{
  "positions": "rope",
  "parallel_block": false,
  "lr_mult_down": 1.5,
  "batch_tokens": 32768
}
MLP neurons of a small language model. Each row is named by its layer, matrix (gate and up: input weights; down: output weights) and neuron, and shows model dimensions 48-143. Each number is 200 + 20 x the weight over its row's rms, rounded and kept within 0 to 999. A neuron's up and down rows have the sign that makes its largest values positive.
Before each neuron's rows, "fires on" lists the tokens most often at its 100 highest values on Wikipedia text that the model never trained on.

fires on: "un", "ang", "i", "ing", "ide", "ong"
L2.gate395,193,196,199,174,191,232,209,194,195,228,212,173,185,228,197,178,192,181,198,216,197,180,198,192,214,203,219,194,164,184,221,207,173,207,157,173,199,204,220,209,219,231,159,186,196,201,222,180,150,186,190,201,196,197,196,201,193,213,191,187,185,227,183,201,177,176,192,208,182,198,197,183,198,227,242,193,208,202,197,187,239,176,213,223,191,205,181,235,211,201,207,197,220,192,183,219
L2.up395,165,201,207,204,213,212,225,196,218,206,198,163,190,213,185,187,189,206,179,208,200,182,216,213,187,197,204,218,222,176,202,208,194,220,188,215,225,214,242,200,194,241,179,174,183,204,229,182,171,204,205,214,215,197,182,179,213,204,210,211,181,222,190,194,195,186,150,215,200,200,212,217,219,203,231,179,178,163,156,201,214,201,193,233,195,188,192,263,163,210,195,200,261,197,194,233
L2.down395,226,212,174,172,175,205,186,173,186,202,177,211,183,211,175,202,193,195,188,203,203,178,171,212,216,198,208,206,180,171,194,222,217,193,205,196,200,197,221,193,188,182,199,162,166,213,199,191,229,188,183,170,205,210,210,199,165,162,191,194,220,222,221,236,203,201,246,194,207,190,221,220,180,203,176,167,193,236,226,225,177,221,184,234,203,184,189,153,208,160,197,185,190,235,197,187

fires on: "in", "w", "y", "or", "ur", " Lu"
L12.gate318,198,186,158,211,197,197,233,182,188,195,189,169,164,242,208,178,202,223,188,208,177,192,202,238,194,223,226,215,233,215,169,193,186,191,206,203,189,200,224,195,218,225,184,183,181,192,192,174,179,235,204,204,245,183,198,226,215,206,248,200,202,173,240,179,207,202,178,167,207,167,186,208,199,215,224,220,176,176,193,162,233,206,203,204,226,219,220,190,205,192,227,168,195,210,208,202
L12.up318,180,153,186,179,241,181,215,190,206,178,195,194,211,209,206,164,180,230,187,205,217,213,193,213,197,227,200,189,206,199,182,208,195,204,199,229,183,214,205,207,224,198,193,208,183,189,213,230,214,213,212,213,202,203,194,182,201,229,211,204,191,216,226,229,191,170,171,232,220,189,211,219,195,189,181,203,209,257,166,236,209,225,225,213,197,245,190,216,210,168,230,196,185,183,230,186
L12.down318,216,228,223,220,201,157,190,223,204,192,189,194,201,183,205,219,204,197,173,191,187,169,179,224,189,219,186,159,170,136,224,207,213,207,213,209,172,195,192,207,214,208,178,179,193,177,231,218,209,233,212,212,221,208,203,210,239,181,198,210,170,193,178,203,180,175,194,203,214,179,181,182,218,207,186,206,190,251,170,217,223,195,188,241,195,176,231,232,239,215,180,204,198,172,184,196

fires on: "ur", "ong", "y", "un", "our", "air"
L7.gate29,170,177,187,225,177,206,197,216,220,209,201,220,191,212,219,196,238,189,207,178,200,198,209,195,197,213,191,209,213,185,182,196,212,197,192,208,216,219,175,174,216,218,164,191,204,201,203,173,199,200,218,191,244,195,179,216,226,191,237,191,240,205,221,228,200,177,172,185,218,213,191,215,214,216,185,209,234,228,192,207,222,234,232,190,213,203,188,187,200,155,223,206,195,199,223,203
L7.up29,177,197,198,219,194,196,202,166,193,215,199,175,188,225,190,231,223,218,185,177,220,173,183,180,215,181,181,216,196,204,183,197,191,191,197,201,217,210,214,185,226,206,198,207,170,209,213,183,163,192,240,187,233,224,177,186,241,205,240,204,217,139,214,204,192,192,165,186,191,187,214,200,178,210,193,188,206,206,170,202,217,207,217,217,182,176,164,204,179,200,198,198,214,183,193,183
L7.down29,244,198,202,188,172,183,205,182,231,220,206,174,171,211,190,194,188,215,178,188,220,187,156,207,217,175,189,214,207,188,222,192,216,181,194,235,195,195,188,219,198,220,220,190,181,198,215,222,204,196,202,204,223,223,210,212,212,195,230,190,218,218,224,223,180,206,213,171,237,188,216,193,142,196,218,226,195,231,180,210,182,230,197,192,216,172,192,210,215,193,196,190,199,183,211,188

fires on: " Du", "ut", "vent", "an", "lo", "s"
L3.gate720,207,227,200,230,214,171,174,177,211,225,184,208,184,185,249,188,224,182,220,177,214,233,202,181,226,173,189,174,226,197,177,178,216,219,174,205,198,180,195,207,226,214,154,189,224,195,199,181,202,190,218,226,213,201,202,191,196,214,227,240,177,231,174,209,199,192,189,198,234,167,216,204,211,153,228,211,196,179,190,202,178,188,194,209,206,212,204,211,223,205,219,178,209,182,231,215
L3.up720,233,202,186,209,230,189,192,152,236,202,199,202,202,199,199,219,194,174,205,186,239,172,211,177,180,229,214,162,204,202,205,203,206,202,206,219,206,215,196,206,206,220,185,173,199,187,197,186,174,227,178,241,206,228,169,195,162,220,202,233,193,196,178,189,216,187,164,184,188,201,189,200,246,177,222,260,199,207,178,208,216,204,207,230,185,222,169,207,209,221,172,215,216,215,216,228
L3.down720,192,214,219,213,185,203,217,172,235,175,203,191,163,171,196,192,171,220,231,174,215,191,195,171,197,177,181,189,182,190,213,211,230,215,170,193,198,202,203,164,197,230,167,179,198,195,175,196,209,191,198,216,232,181,202,214,178,236,194,198,181,184,225,191,219,184,178,195,203,190,231,226,241,208,197,222,201,220,201,194,178,175,214,238,223,186,191,225,189,187,203,172,165,162,204,216

fires on: "ur", " inter", "ea", "our", " Wa"
L6.gate395,183,235,191,183,205,189,180,155,183,204,220,181,174,186,226,197,212,167,231,194,206,178,193,208,197,198,199,199,176,158,201,228,191,213,198,188,218,183,186,205,201,190,152,200,218,198,223,193,202,174,196,177,216,224,199,208,212,191,224,172,228,182,179,248,203,225,225,198,215,222,220,216,193,230,189,191,170,207,192,236,195,191,211,178,216,212,198,210,192,166,188,203,206,201,228,193
L6.up395,203,199,210,213,200,206,173,159,168,204,223,172,193,204,211,159,202,230,220,172,205,213,196,235,215,167,215,209,194,196,227,204,204,175,203,200,196,197,221,206,211,183,162,191,178,194,223,186,210,197,207,203,171,162,232,201,195,194,205,224,190,195,194,213,206,217,185,194,163,164,194,204,210,199,158,169,198,242,170,235,202,190,200,212,171,178,189,194,205,196,213,177,219,195,223,191
L6.down395,204,200,230,199,195,163,223,184,200,177,188,161,202,248,191,190,201,172,201,235,210,198,162,191,205,194,228,175,196,213,187,171,202,173,227,212,210,197,189,207,211,169,217,225,168,201,198,211,172,200,183,198,210,199,235,221,204,156,233,194,206,204,213,215,223,201,190,205,179,193,202,177,214,214,183,215,206,227,192,186,184,200,208,200,164,221,193,172,195,169,194,221,191,214,196,193

fires on: "s", " d", " his"
L12.gate737,232,220,222,234,202,204,193,203,201,186,195,180,174,206,185,213,213,170,192,217,231,197,246,209,199,175,227,171,126,261,169,231,217,186,210,197,201,200,239,150,227,203,201,225,199,211,178,197,186,220,209,215,194,180,199,209,203,219,221,174,204,220,193,222,159,210,215,198,200,209,189,188,206,179,181,182,223,205,212,214,213,240,170,183,180,189,189,213,195,225,220,210,205,188,235,229
L12.up737,215,209,233,230,199,200,196,179,196,160,161,175,184,206,203,232,202,186,184,193,200,232,210,202,228,196,204,151,163,210,226,211,182,208,192,192,181,201,237,166,217,217,180,187,233,217,195,228,226,198,186,214,184,191,188,216,200,239,221,189,189,217,209,194,174,217,180,178,223,250,197,210,176,180,180,179,232,227,202,189,222,205,173,171,195,203,188,201,179,218,203,192,216,180,210,221
L12.down737,191,167,210,201,165,209,205,195,204,167,234,181,205,199,204,213,210,220,222,191,194,198,250,199,172,192,203,234,179,212,214,207,187,207,218,204,185,205,208,161,219,211,176,200,183,225,183,250,203,195,231,209,213,192,177,224,211,205,172,188,191,192,219,186,234,234,223,206,213,160,203,224,214,201,213,225,206,187,184,214,192,165,220,196,233,238,210,266,201,207,236,175,214,215,186,223

fires on: "ing", "ay", " said", "s", "ed", "d"
L10.gate751,170,180,198,169,219,186,194,207,214,206,186,186,210,206,197,194,200,173,191,208,168,170,170,194,213,189,235,182,175,244,173,198,211,177,217,176,173,175,216,188,225,196,217,204,199,180,181,230,184,208,189,212,194,212,209,168,198,224,193,197,196,184,180,201,157,197,195,221,172,174,199,214,193,221,194,192,211,210,195,200,198,216,184,154,195,224,215,229,209,186,193,231,198,207,189,201
L10.up751,195,208,183,178,173,214,205,178,167,219,200,205,205,172,186,208,224,178,205,199,154,241,216,202,209,201,228,184,197,204,171,201,204,183,204,219,212,224,218,193,169,182,186,201,209,197,219,236,200,215,199,179,201,173,212,157,204,229,196,161,196,205,187,180,184,209,212,197,192,159,209,179,192,198,226,180,189,206,161,206,210,195,216,196,208,253,202,223,210,218,177,229,199,210,185,199
L10.down751,204,238,228,188,209,199,201,227,204,202,204,205,188,194,202,194,199,203,177,202,196,225,197,200,204,180,234,207,180,198,209,158,191,196,211,155,180,187,226,181,211,195,168,185,213,180,169,225,188,215,228,215,195,209,217,207,188,229,207,213,212,194,229,214,209,174,193,218,214,195,190,215,191,215,222,212,209,210,170,205,157,207,171,190,215,216,242,199,166,181,190,220,213,203,153,202

fires on: "ce", "s", "ed", "es", "il", " while"
L7.gate566,173,201,220,189,219,201,213,196,207,239,178,156,177,219,212,220,211,191,194,196,178,171,216,219,164,182,200,196,189,208,216,187,196,224,192,204,221,203,220,176,202,195,211,188,172,193,171,184,169,204,208,238,195,218,169,190,202,191,212,234,212,204,177,219,186,181,200,173,189,166,182,174,192,247,224,174,182,213,173,200,198,216,197,226,222,247,210,188,225,173,198,217,223,200,216,197
L7.up566,191,197,198,116,191,206,195,185,170,199,210,159,157,204,204,234,237,198,187,187,213,237,197,178,216,178,203,224,226,210,228,220,226,211,210,202,190,235,189,194,206,191,189,213,211,236,186,209,167,208,182,163,201,196,169,199,190,177,205,212,219,191,205,157,209,238,178,197,199,190,221,212,230,205,192,182,197,210,134,204,198,182,206,196,183,221,203,222,211,184,210,227,192,211,212,204
L7.down566,221,193,213,195,234,186,195,195,185,204,214,200,196,173,193,202,232,207,224,187,221,227,199,202,198,210,196,225,214,210,222,179,164,213,202,125,174,180,183,222,205,190,219,204,238,184,220,193,176,203,179,235,236,177,182,183,191,196,187,196,214,172,171,166,214,184,198,198,186,212,198,172,200,197,180,202,179,221,196,205,190,233,153,212,226,210,197,227,206,231,206,174,196,202,200,195

fires on: "s", "mo", "ut", "ri", "fin", " Mo"
L11.gate723,198,187,200,204,199,209,187,179,197,226,218,196,198,191,222,201,182,203,203,203,211,189,195,209,174,184,170,207,224,214,145,229,203,225,195,210,214,194,201,242,208,201,190,199,209,242,221,208,179,178,174,208,212,227,175,163,216,241,210,217,171,175,185,234,228,217,201,214,191,178,209,199,208,202,205,234,220,164,217,170,199,181,195,219,179,241,202,238,209,206,212,210,197,202,205,215
L11.up723,220,201,197,194,177,216,223,158,202,231,162,180,170,197,197,188,208,196,224,207,201,214,217,227,178,195,152,180,214,191,203,194,211,170,178,194,228,215,216,197,225,221,221,189,215,226,196,189,161,216,199,180,219,204,225,197,169,188,193,205,201,184,193,219,225,200,213,202,201,211,199,225,204,207,201,239,214,201,255,187,219,201,232,232,193,194,204,217,227,214,177,199,225,234,215,230
L11.down723,199,208,210,181,198,207,238,211,209,190,199,198,174,188,224,181,183,196,213,193,201,202,178,210,175,203,194,185,173,232,212,181,188,188,206,213,205,185,188,183,229,250,208,189,186,197,192,181,190,178,216,199,206,222,202,219,225,233,169,162,199,225,209,198,200,222,204,204,199,210,202,204,169,215,186,175,164,207,181,207,151,179,224,191,203,206,208,190,197,227,187,224,194,215,170,228

fires on: "ci", " pre", "b", "oc", " multi", "se"
L3.gate778,180,224,195,222,229,200,212,192,170,230,195,188,200,198,175,154,203,195,198,213,205,180,186,210,184,184,191,201,198,208,201,184,201,154,180,220,207,169,215,181,165,205,218,191,192,210,203,213,174,158,172,199,192,178,228,180,226,220,172,184,232,187,204,195,180,188,187,208,189,168,200,185,184,164,165,227,176,177,181,167,209,227,187,180,240,190,187,191,205,218,196,165,193,202,212,186
L3.up778,219,219,234,183,202,176,231,201,170,220,192,201,179,204,179,195,173,196,181,195,197,177,196,201,157,213,217,222,258,162,175,179,226,202,248,216,197,168,208,202,187,209,170,193,226,209,205,168,226,169,178,185,199,169,209,186,204,207,208,190,213,181,170,192,212,171,203,226,199,194,198,203,220,210,195,221,190,207,195,200,205,190,201,164,210,197,201,184,176,165,206,172,220,225,198,206
L3.down778,229,222,173,219,203,192,192,159,187,195,221,216,159,172,185,182,196,200,163,202,192,187,213,220,216,207,206,190,204,220,187,201,163,203,191,208,214,207,228,182,190,230,229,165,188,227,212,183,179,189,215,232,196,197,220,173,236,187,208,187,225,180,201,206,198,210,167,192,203,178,171,173,212,221,184,230,195,193,200,174,190,198,189,171,217,175,197,212,163,209,171,177,198,190,202,215